config = dict(
    hidden_size=640,
    intermediate_size=2560,
    vocab_size=8192,
    hidden_act='tanh_gelu',
    qk_norm=False,
    tie_word_embeddings=True,
    init_std_o=0.0201,
    optimizer='ademamix',
    decay_fraction=0.554,
    doc_mask=False,
    dataset='wikipedia_en',
)
MLP neurons of a small language model. Each row is named by its layer, matrix (up: input weights) and neuron, and shows model dimensions 245-340. Each number is 200 + 30 x the weight over its row's rms, rounded and kept within 0 to 999.
A block is one neuron, or neurons of one layer that tend to fire together. After each block is what it responds to, as a language model described it from the Wikipedia text at the highest values.

L12.up389,189,175,224,184,199,147,245,221,224,204,186,229,247,226,185,194,196,217,199,209,186,203,174,194,182,255,260,175,220,196,192,211,201,240,207,176,213,149,213,205,210,187,194,197,139,208,261,194,206,183,166,202,188,160,209,223,163,230,194,219,227,188,177,193,209,209,217,187,162,227,220,222,223,211,184,126,222,221,200,207,201,192,182,176,159,230,238,191,158,187,194,170,201,133,185,174
L12.up1171,245,160,229,235,204,170,216,198,162,165,218,187,186,181,155,141,163,221,224,200,172,241,125,176,220,135,171,169,200,185,208,221,211,183,184,208,215,182,179,191,155,243,257,207,160,165,234,186,175,190,176,180,251,139,206,247,173,270,244,166,166,157,214,219,225,182,167,248,203,203,194,253,223,200,237,163,188,247,173,157,162,188,187,117,177,219,148,221,204,164,232,184,145,128,207,212
Description: Fires on the token just before a numeral, mostly month names before a day or year (February 26, in November 1901), plus table pipes, Elevation: and to or of before a year.

L12.up98,207,166,207,179,235,152,235,151,197,158,176,205,141,180,227,234,123,240,164,235,189,199,244,192,198,150,224,188,198,235,251,243,194,239,234,232,253,196,139,185,212,201,148,208,223,210,216,203,212,162,224,182,212,207,225,199,221,210,186,249,198,156,225,229,188,205,229,181,216,214,192,167,206,178,229,238,210,230,149,188,183,181,201,191,194,172,190,188,194,213,223,207,145,281,149,206
L12.up1927,211,228,233,181,213,190,209,128,196,225,164,206,162,244,227,142,192,211,288,210,220,193,226,194,177,206,176,190,185,195,235,232,213,241,246,167,208,190,186,226,269,229,213,204,171,154,196,174,241,227,233,225,235,249,233,246,248,143,141,198,132,195,175,195,174,190,205,211,190,218,195,162,110,228,227,145,224,197,176,132,196,242,195,212,238,167,258,207,181,186,211,183,237,199,193,183
Description: Interior digits and thousands commas inside years, coordinates and figures (19'8'6, 51','875), plus opening quote marks before song or episode titles in table cells.

L9.up653,217,231,217,235,176,172,239,203,173,186,214,203,214,205,203,205,237,187,227,191,152,166,184,196,174,212,238,209,206,204,248,240,180,244,201,276,196,173,241,274,213,197,202,226,183,246,219,197,175,211,184,211,192,201,182,167,191,179,217,226,239,197,137,149,175,230,156,202,232,192,246,207,144,204,245,174,165,195,189,169,187,204,217,242,229,214,202,149,193,190,149,205,248,180,189,203
L9.up716,217,182,270,234,204,159,215,210,235,193,179,199,269,220,194,184,177,191,212,252,191,182,262,188,130,198,230,183,261,173,161,239,174,206,170,230,191,183,174,280,286,180,194,206,222,161,228,178,150,221,187,180,179,196,185,147,200,180,216,239,177,248,232,175,210,209,202,244,190,206,216,219,198,239,227,219,220,210,195,212,189,182,172,195,221,232,214,207,161,227,169,136,183,241,215,203
L9.up1205,203,208,230,163,194,215,186,174,196,220,215,208,222,173,163,193,214,212,190,220,164,179,198,144,165,178,198,180,236,218,188,195,254,234,182,199,199,213,163,246,188,234,199,226,216,235,176,212,142,182,182,226,206,155,195,205,209,176,212,178,152,194,192,166,214,182,183,237,190,215,145,203,156,190,207,181,251,188,185,154,205,188,165,254,275,261,187,196,151,168,208,213,217,178,220,199
L9.up1569,179,203,238,203,113,213,191,220,264,225,199,157,257,204,212,151,222,203,154,198,158,175,219,255,200,199,161,209,187,184,180,182,203,261,212,178,202,190,208,242,235,226,228,221,208,189,213,233,185,153,272,228,158,231,228,205,171,174,206,229,218,231,169,182,224,233,190,181,213,174,197,208,220,205,216,198,224,235,174,177,194,170,175,223,156,206,188,205,161,196,204,153,162,248,195,128
Description: Month names and words like to, in, b. right before a day or year number in dates, e.g. on December 9, from 1905 to 1906, in 2022.

L12.up1657,207,201,171,205,167,240,238,219,171,218,249,202,204,154,217,182,210,140,203,186,203,239,166,147,192,239,208,198,254,169,182,190,179,179,188,176,203,215,235,226,221,194,242,193,207,184,188,177,174,193,212,193,142,210,177,218,231,174,221,209,266,180,162,227,260,213,178,191,242,188,267,194,272,200,197,207,206,221,183,188,199,236,216,225,204,202,148,237,190,224,167,192,221,182,239,195
L12.up1673,228,195,188,208,224,210,182,212,180,150,153,188,176,251,210,175,217,188,219,243,161,231,153,189,176,211,184,192,224,239,160,128,242,231,151,215,232,240,232,185,186,214,247,160,224,180,247,230,197,168,199,170,244,198,258,173,229,195,169,218,204,120,198,186,208,225,227,237,200,198,198,215,174,157,221,174,151,215,196,168,270,245,200,215,191,207,161,210,136,193,181,187,188,215,206,188
Description: The leading "2" of a 2000s–2020s year written after a space, typically in dates like "On June 14, 2014" or "In 2017", in tables and date ranges; rarely other word-initial pieces.

L10.up221,178,166,180,185,256,167,215,218,237,196,203,218,149,214,219,192,228,211,231,230,219,144,140,168,195,158,162,160,210,228,227,172,225,210,197,232,255,226,195,236,144,218,183,179,259,303,158,196,241,155,241,219,222,208,149,208,192,208,204,242,243,167,211,241,203,176,234,233,272,148,218,249,281,222,232,177,186,167,184,203,258,160,197,163,208,205,194,209,170,157,203,286,201,180,165,205
L10.up260,191,204,173,193,209,202,174,239,203,240,220,194,225,235,177,206,205,194,237,208,195,227,145,226,180,209,194,213,216,165,206,203,192,260,210,217,181,207,196,220,215,182,193,191,187,218,204,225,247,135,177,169,205,182,216,193,185,219,194,214,260,221,255,181,195,162,180,235,176,209,217,224,214,196,204,183,185,216,181,241,213,243,236,226,219,215,207,193,188,212,176,219,279,148,175,221
L10.up848,224,188,147,163,239,221,212,210,241,162,236,159,229,182,230,242,176,201,291,184,212,195,128,169,213,197,189,241,228,197,213,200,155,210,214,212,162,185,148,186,207,196,196,214,246,235,213,231,195,199,192,170,174,181,245,182,224,247,201,239,148,201,240,208,227,223,229,177,257,173,214,211,203,249,214,141,239,229,216,266,207,119,151,174,222,221,221,231,132,231,145,193,232,183,213,191
L10.up1288,203,169,247,152,226,245,183,221,212,191,255,194,249,258,185,215,209,177,246,191,146,223,193,249,208,191,208,199,209,188,173,195,116,253,182,248,214,255,200,150,167,211,190,221,206,214,166,206,167,205,163,165,140,176,223,156,235,214,219,243,190,163,185,231,235,196,246,191,288,214,175,241,164,224,192,209,196,253,189,239,226,190,183,153,217,216,212,190,200,198,203,251,189,157,230,213
L10.up1385,235,205,159,161,209,236,230,225,148,233,220,254,213,231,184,234,207,219,281,194,204,293,145,174,225,184,209,225,195,187,245,177,167,211,199,255,226,145,222,174,202,222,224,192,225,256,205,224,172,166,151,150,201,176,208,185,227,198,254,221,198,183,198,162,232,201,173,213,196,225,213,219,243,208,193,192,174,179,170,224,193,224,203,212,210,210,151,162,236,254,176,163,169,208,237,270
L10.up1404,181,199,192,234,252,202,218,272,267,217,207,195,237,206,217,207,174,216,217,236,200,238,209,257,207,178,167,204,174,174,214,246,189,227,179,212,223,254,184,213,167,227,212,227,216,181,190,169,165,125,216,253,205,153,205,206,190,179,223,275,197,196,197,229,216,150,224,119,198,201,181,251,206,182,161,244,173,175,170,270,227,212,239,212,210,216,203,186,148,197,201,206,190,208,189,210
L10.up1663,171,180,139,191,191,235,196,247,192,230,208,184,194,207,230,222,170,171,227,182,154,203,204,184,205,207,194,226,189,163,229,165,232,222,147,236,231,211,197,149,232,213,252,196,224,208,180,219,194,185,193,202,195,188,262,189,244,236,241,146,172,158,216,191,197,153,204,192,196,204,279,222,206,215,247,129,183,217,180,252,198,234,196,157,204,233,179,196,222,245,158,190,204,223,225,212
L10.up2085,233,205,187,159,250,206,175,225,238,224,160,201,213,195,273,229,173,234,216,273,197,202,238,184,195,256,173,215,199,211,221,248,170,183,213,246,223,192,162,239,181,224,212,211,181,187,190,242,211,212,213,178,211,198,186,232,229,197,199,205,195,185,206,185,225,180,189,174,171,193,223,249,238,207,234,180,162,195,156,205,244,249,190,177,218,226,162,198,149,156,165,164,275,167,202,209
Description: Digit or space tokens just before a number's next digit, mostly the 2 of 2000s years (In 2019) and the tokens before a 7 in numbered lists or table rows (17, 1957, row 7).

L10.up2,266,159,196,197,196,248,222,198,125,179,175,197,221,226,241,254,190,199,173,173,167,185,175,194,214,142,192,172,197,158,254,214,228,131,200,218,193,153,239,226,187,182,163,228,285,242,210,228,207,154,208,161,137,196,194,154,173,223,267,198,212,170,186,214,191,226,271,201,205,203,158,213,192,181,215,164,219,214,235,215,172,167,205,210,236,207,210,192,240,207,235,152,191,210,205,176
L10.up216,150,167,233,209,193,167,216,233,179,217,172,193,222,171,177,185,182,186,183,250,227,190,231,170,158,172,214,232,226,183,190,197,253,199,152,216,231,197,202,226,159,203,246,207,182,190,219,223,217,170,168,243,175,206,192,212,207,239,147,224,217,189,229,218,232,254,222,154,176,234,182,220,204,216,181,235,166,205,165,173,154,205,170,240,212,242,210,151,246,153,128,162,209,187,182,197
L10.up1342,217,173,175,242,183,215,229,197,231,201,211,212,196,211,183,251,226,182,199,224,231,203,269,160,184,187,244,165,186,187,243,199,212,214,248,249,238,231,160,207,177,236,213,206,192,139,154,207,188,168,212,226,196,178,189,162,204,228,170,176,187,204,176,198,218,173,186,212,191,211,217,207,214,217,182,147,218,198,211,223,197,171,231,238,192,215,200,215,185,107,201,211,255,189,150,170
L10.up1702,190,156,199,245,217,146,214,160,193,197,270,143,202,206,180,195,152,197,225,157,203,193,176,241,186,236,184,180,250,199,271,199,213,195,187,185,239,164,228,199,229,214,238,197,257,223,211,183,139,165,197,178,199,222,199,197,239,232,251,195,226,126,269,198,186,182,171,235,183,185,226,200,187,199,197,178,255,188,203,179,235,197,196,152,204,207,190,244,158,183,168,136,272,239,180,185
L10.up1877,161,191,207,172,193,222,163,203,174,141,214,196,163,238,209,187,188,207,215,172,221,281,170,259,195,180,146,200,219,174,172,173,176,200,177,215,167,195,203,236,233,251,188,148,173,206,230,199,137,209,176,222,129,158,244,152,229,183,254,163,181,161,268,211,186,223,227,185,182,163,171,214,163,201,207,208,200,222,206,169,244,196,197,234,191,239,203,226,167,186,217,204,208,163,230,231
L10.up2322,194,204,161,211,201,248,194,231,159,182,189,230,226,187,192,206,260,199,254,210,196,195,157,215,163,195,186,250,231,203,162,182,173,224,152,224,227,221,224,204,143,212,230,202,196,221,186,189,185,191,245,170,217,194,167,203,205,208,168,168,195,180,184,246,183,201,231,221,195,185,222,227,160,214,212,223,210,209,208,185,181,223,164,186,223,206,185,231,208,163,221,194,222,198,155,184
L10.up2429,204,202,186,173,278,195,247,183,208,243,210,185,207,202,216,190,237,235,230,225,165,220,176,162,176,162,200,228,198,199,187,218,199,204,237,202,184,165,227,184,195,228,217,176,199,249,184,203,203,146,182,177,171,166,222,162,176,221,222,226,207,116,225,182,173,210,222,171,215,154,233,225,244,239,203,161,172,221,202,188,236,210,165,209,173,227,212,121,192,198,215,215,210,209,217,168
L10.up2549,234,177,202,235,195,220,208,206,173,206,174,187,142,200,235,214,200,218,171,194,224,204,206,186,217,161,170,213,217,228,251,182,218,273,177,171,211,158,201,228,199,144,250,196,225,184,259,216,215,206,185,205,214,152,243,237,253,166,166,204,237,192,223,189,207,197,172,244,232,184,158,232,227,228,229,207,252,155,149,157,170,184,179,150,230,222,205,226,192,258,212,222,237,176,217,200
Description: Month names and day numbers inside written dates, e.g. in December 2019, On June 7, 2018, 21 June 1895, including schedule tables.

L10.up184,212,245,140,238,181,229,216,191,189,180,198,196,176,178,222,162,249,215,161,179,208,232,197,232,203,194,153,185,193,206,236,145,217,153,192,189,177,258,167,138,217,220,197,201,223,216,223,243,254,156,216,175,241,169,206,256,182,199,223,184,184,202,208,202,185,210,274,176,228,235,195,218,194,239,185,182,171,213,199,220,190,212,150,195,146,205,185,174,200,204,230,250,231,227,184,242
L10.up268,243,193,202,183,173,195,221,240,152,153,239,147,146,182,193,211,205,170,190,199,182,221,244,212,173,211,179,174,212,174,239,191,224,215,230,232,144,208,240,184,214,150,184,148,204,200,187,197,232,189,164,169,174,157,230,235,204,203,170,160,145,213,248,165,253,181,159,170,192,242,276,198,173,188,236,165,182,165,220,204,209,239,214,186,232,225,184,216,180,200,111,215,174,128,149,221
L10.up854,195,237,215,225,214,196,224,200,177,202,201,208,228,231,175,175,264,178,201,165,179,230,179,182,209,242,241,167,179,242,222,149,158,209,219,185,191,195,239,178,238,180,188,221,234,153,140,188,226,214,210,121,174,245,205,215,150,195,172,168,222,214,224,195,190,173,225,210,204,229,207,179,204,235,182,201,189,173,205,204,249,211,181,238,151,210,173,152,134,205,232,218,163,206,226,186
L10.up858,219,215,221,111,187,173,274,270,160,227,170,210,255,154,198,182,179,192,206,206,249,179,156,241,200,161,206,178,193,172,236,213,203,235,193,192,187,208,181,246,214,215,174,163,176,245,223,233,235,164,165,217,213,194,224,141,177,205,222,208,193,192,202,204,259,288,225,198,166,223,204,204,165,215,215,210,208,204,205,187,219,204,178,207,191,172,210,215,195,193,167,225,239,156,157,209
L10.up1503,221,175,161,206,228,161,236,188,157,197,216,202,177,156,176,172,214,232,193,161,187,186,241,190,204,247,172,209,223,225,231,216,236,213,181,220,224,196,198,218,207,226,198,171,244,169,186,174,191,168,196,217,187,188,185,242,175,219,169,203,175,185,211,209,213,212,146,185,192,252,216,227,218,191,212,179,204,206,192,186,243,241,172,187,221,254,192,180,192,242,205,197,174,182,168,199
L10.up1794,223,204,170,169,161,193,187,226,199,225,242,230,161,227,185,198,261,210,208,156,175,232,209,264,220,118,207,198,200,204,209,221,195,142,162,238,220,178,211,190,260,229,183,200,206,177,215,197,218,179,187,239,208,217,249,227,186,191,247,217,175,198,220,211,213,268,258,220,213,190,170,219,220,248,196,206,181,235,187,169,207,220,194,181,206,163,160,200,175,196,187,235,206,156,193,220
L10.up2380,208,211,233,193,168,178,181,222,218,150,222,221,203,234,224,181,160,197,198,219,198,233,256,264,184,221,210,167,200,188,216,213,198,213,175,201,141,175,131,177,196,249,258,209,188,101,184,211,206,203,179,153,151,234,226,205,249,221,194,229,166,216,246,151,209,148,241,200,201,204,167,223,168,177,190,198,196,230,225,187,188,202,190,221,170,219,207,168,184,180,220,230,217,221,190,210
L10.up2483,210,241,177,173,187,235,204,246,198,191,218,181,140,190,214,185,222,197,199,114,161,201,191,228,189,212,187,201,207,208,217,208,234,191,213,259,269,178,195,207,222,236,153,180,231,183,203,232,161,198,189,283,228,180,206,204,177,209,178,212,169,206,214,201,177,155,212,291,193,235,208,173,201,157,208,169,184,131,198,194,191,181,165,265,243,196,151,219,159,216,181,213,233,182,237,168
Description: Interior digits, commas and decimal points in the middle of multi-digit numbers, mostly in election and sports tables, e.g. 4,9|09, 47.|6, 19|90.

L9.up275,263,198,144,241,158,219,171,187,214,208,240,166,225,201,216,202,229,179,183,195,193,190,175,158,252,183,220,280,212,198,203,171,258,197,248,272,176,238,204,174,179,185,216,184,202,209,208,168,257,204,177,162,244,182,213,178,221,209,201,242,210,168,225,197,234,199,192,144,232,196,214,211,234,179,169,166,191,190,220,229,246,209,157,195,214,193,203,176,191,238,179,233,237,219,239,116
L9.up455,213,193,230,216,182,199,206,244,146,186,211,148,249,229,226,215,152,200,209,110,174,215,170,162,167,150,218,186,224,155,199,173,191,181,200,217,190,202,223,194,177,228,227,199,176,212,208,199,161,177,199,210,158,187,148,103,198,237,230,209,222,146,231,239,194,216,223,221,199,147,241,258,183,205,197,205,204,248,184,251,237,167,232,159,216,200,195,180,188,243,162,209,186,182,262,172
L9.up574,211,207,143,221,203,161,247,210,201,176,155,150,116,212,187,242,182,180,228,203,154,275,196,164,202,214,189,184,216,196,205,200,220,184,245,216,181,231,209,201,247,169,156,160,221,176,177,238,220,184,212,234,203,142,262,220,242,203,234,206,182,151,200,258,187,199,212,244,238,163,206,222,160,172,206,178,187,217,175,264,257,193,182,202,193,203,156,216,212,185,167,214,201,243,141,175
L9.up1802,193,176,202,166,250,163,219,178,165,228,243,236,232,226,215,224,244,186,205,202,167,217,224,251,236,189,215,188,159,115,174,224,187,204,222,205,210,198,211,255,248,187,202,215,213,197,180,210,143,188,230,187,155,153,181,195,181,210,199,216,246,151,198,208,217,216,232,191,154,241,211,209,198,179,183,163,200,155,193,198,237,209,174,173,209,175,181,179,194,242,170,210,212,211,221,156
Description: The leading digit of a four-digit year, usually 2 in 2000s years after a month or date, as in 2013, 2019, 2008.

L9.up145,241,228,268,135,227,135,250,185,198,253,217,177,206,180,263,165,208,174,211,200,249,184,193,229,203,227,204,266,201,175,168,159,240,199,210,199,174,223,183,180,217,212,163,221,206,184,206,201,258,128,236,168,181,169,181,226,142,211,210,239,206,162,173,234,227,180,254,230,178,204,159,198,182,188,198,247,199,266,180,200,273,279,145,199,215,210,181,173,203,199,191,195,208,141,199,238
L9.up969,267,237,189,212,234,194,179,194,181,158,219,170,155,167,189,130,253,224,203,201,149,180,241,200,194,225,139,212,195,190,221,152,230,201,259,236,178,210,198,204,225,180,160,193,273,157,171,240,259,171,194,152,231,192,204,258,233,308,134,177,149,237,214,178,205,221,188,170,202,246,199,200,241,233,219,167,170,226,192,173,229,238,187,203,171,193,179,240,187,227,189,181,185,189,158,231
L9.up2375,216,219,190,243,187,220,266,219,212,142,189,184,142,178,225,195,237,187,207,235,255,239,246,201,197,247,184,236,196,208,140,163,206,193,241,195,215,254,157,201,175,201,215,166,209,243,238,226,200,196,180,195,185,168,189,213,220,240,185,201,162,155,178,241,223,205,243,181,214,275,147,210,199,234,248,173,185,238,138,178,241,217,220,212,171,176,197,201,213,167,217,212,173,204,191,195
L9.up2505,158,229,168,144,228,177,239,239,207,201,200,220,203,218,203,187,254,228,210,132,156,211,186,268,216,204,214,264,209,201,210,167,184,230,228,182,256,255,251,217,242,207,220,155,214,213,198,203,245,177,222,176,156,194,222,210,208,258,246,176,152,229,180,193,191,225,276,238,227,205,160,238,200,163,205,180,224,241,180,215,226,226,165,249,201,234,190,196,179,191,225,255,205,181,236,189
Description: Commas, decimal points and middle digits inside multi-digit numbers, mostly in tables such as election vote counts and percentages (49,058; 43.4), also track times (4:32) and measurements (6.6 m).

L9.up222,204,189,200,213,180,106,267,170,167,207,183,197,145,203,193,196,200,248,228,160,174,186,178,195,201,201,203,186,195,195,215,268,194,179,166,248,216,188,159,201,186,249,172,162,178,174,198,213,191,153,160,172,211,201,131,194,226,144,223,166,181,183,261,198,239,168,199,216,160,225,177,196,142,163,155,229,183,171,193,265,222,164,221,222,207,206,220,180,184,253,218,191,272,264,157,150
L9.up916,264,170,166,168,203,226,243,222,148,230,205,196,218,203,214,165,210,214,197,143,161,184,176,211,189,239,241,236,180,191,194,213,218,187,220,193,234,263,192,216,186,165,184,175,195,171,222,209,208,208,208,193,147,193,181,222,113,162,176,211,180,203,183,181,239,201,208,230,191,184,259,213,175,184,203,248,129,171,163,184,188,247,179,222,210,199,225,126,216,221,213,196,188,181,177,137
L9.up1421,251,169,195,204,210,187,166,214,200,185,206,219,255,166,145,225,250,134,218,161,211,236,227,200,166,210,230,184,203,245,210,218,174,180,161,220,236,172,272,180,175,267,225,195,191,235,183,192,215,168,247,212,138,208,155,202,227,193,223,160,175,207,213,224,223,219,206,232,206,171,199,226,186,232,161,242,173,176,234,212,217,171,247,183,192,219,189,204,230,212,223,198,239,219,193,229
L9.up2409,173,134,171,256,158,192,126,180,194,212,218,233,151,201,226,182,201,187,211,142,227,180,183,179,207,216,181,178,227,199,205,162,172,176,220,248,179,157,210,251,233,226,211,215,159,164,184,114,199,170,222,228,233,179,167,242,148,212,169,194,237,214,241,169,205,191,216,177,185,230,143,249,241,173,190,175,215,156,208,244,238,209,179,178,218,214,180,147,194,251,226,218,174,250,208,204
Description: Middle digits of four-digit years in lists, tables and date ranges, especially before a trailing zero, such as 19|6|0, 20|2|0, 19|9|0; weaker on other number-internal tokens like commas or minute marks.

L10.up455,215,224,216,216,196,198,211,226,187,174,161,199,139,169,192,201,229,201,188,184,154,206,169,208,209,198,210,255,191,206,141,247,132,234,131,198,245,238,179,178,236,216,236,208,185,223,186,251,229,183,198,261,224,214,212,197,179,250,234,163,234,224,171,236,207,223,163,187,172,215,184,239,238,246,207,95,224,184,199,213,199,200,204,189,186,186,131,184,178,178,227,221,168,215,163,98
L10.up708,174,167,191,165,147,252,193,246,198,218,223,228,182,188,232,218,199,221,235,176,143,204,190,196,218,141,211,246,193,228,189,206,149,172,185,255,188,264,177,167,194,200,188,200,189,167,180,188,136,169,215,198,125,202,181,238,166,228,230,209,198,142,182,156,199,245,222,152,164,196,220,242,234,179,160,223,194,173,217,290,240,214,193,240,211,227,208,221,227,204,255,221,190,241,186,187
L10.up724,159,175,175,175,189,224,185,251,192,115,172,163,198,191,261,200,209,222,221,226,175,192,251,222,236,165,213,199,223,199,213,189,226,187,243,230,210,182,224,200,174,201,217,186,212,235,221,213,202,165,191,165,172,227,181,196,142,224,207,232,162,196,198,157,249,219,226,163,213,213,270,183,165,265,153,187,193,217,195,180,211,234,222,188,207,183,160,183,193,181,287,227,238,219,198,178
L10.up828,197,227,174,230,175,236,225,231,201,188,257,185,207,155,192,200,186,216,197,172,189,174,154,201,177,204,165,226,191,211,184,248,161,197,145,185,241,271,188,245,206,241,266,186,207,215,174,177,178,191,216,241,192,186,194,228,204,167,163,133,257,181,195,201,202,225,213,207,207,249,205,235,174,200,213,238,162,167,160,184,250,224,177,197,208,200,231,183,205,222,155,218,222,165,188,173
L10.up928,249,230,219,173,126,169,240,270,195,236,183,206,257,211,190,205,209,190,204,185,197,215,198,229,190,175,201,189,195,218,222,188,198,247,215,207,224,170,200,187,183,225,235,240,217,174,203,182,189,175,215,213,225,228,187,183,180,258,216,160,199,177,222,278,182,220,210,181,247,198,185,217,188,178,197,209,157,209,194,186,216,241,209,181,236,231,185,266,212,180,216,204,207,184,204,181
L10.up1524,240,230,178,213,192,164,237,198,252,138,165,163,204,213,186,190,192,152,239,204,171,174,189,258,195,191,171,217,129,182,253,204,232,199,199,260,222,196,200,221,210,147,233,202,222,177,167,198,145,162,189,237,166,218,191,169,184,217,205,184,220,235,212,207,257,246,185,199,233,188,215,191,177,230,227,188,196,182,259,214,192,255,169,192,167,212,169,224,195,151,220,191,160,209,196,216
L10.up1669,220,184,220,181,183,207,169,211,200,220,230,165,214,179,187,175,184,145,204,219,140,167,165,193,234,250,159,221,179,193,143,198,152,185,168,240,194,235,166,284,206,217,222,144,214,187,184,169,214,170,216,183,191,263,171,164,156,210,139,225,256,200,205,156,199,242,230,151,262,156,210,204,218,216,155,173,226,176,243,172,215,222,236,172,205,207,228,215,137,213,202,185,230,215,207,184
L10.up1980,212,156,205,187,274,247,204,165,122,165,218,202,203,210,199,190,199,197,233,119,191,206,215,238,175,198,151,196,190,203,162,144,167,194,184,252,244,184,148,234,181,192,180,207,239,205,212,205,172,201,178,227,176,84,184,266,217,181,192,200,228,229,248,212,242,168,200,193,204,211,150,247,189,171,243,238,161,183,155,165,173,245,190,222,245,182,163,165,189,200,223,199,160,189,209,216
Description: Colons between minutes and seconds in track-listing durations (4:19, 3:43), plus inner digits of years, table figures and coordinates (1903, 38°).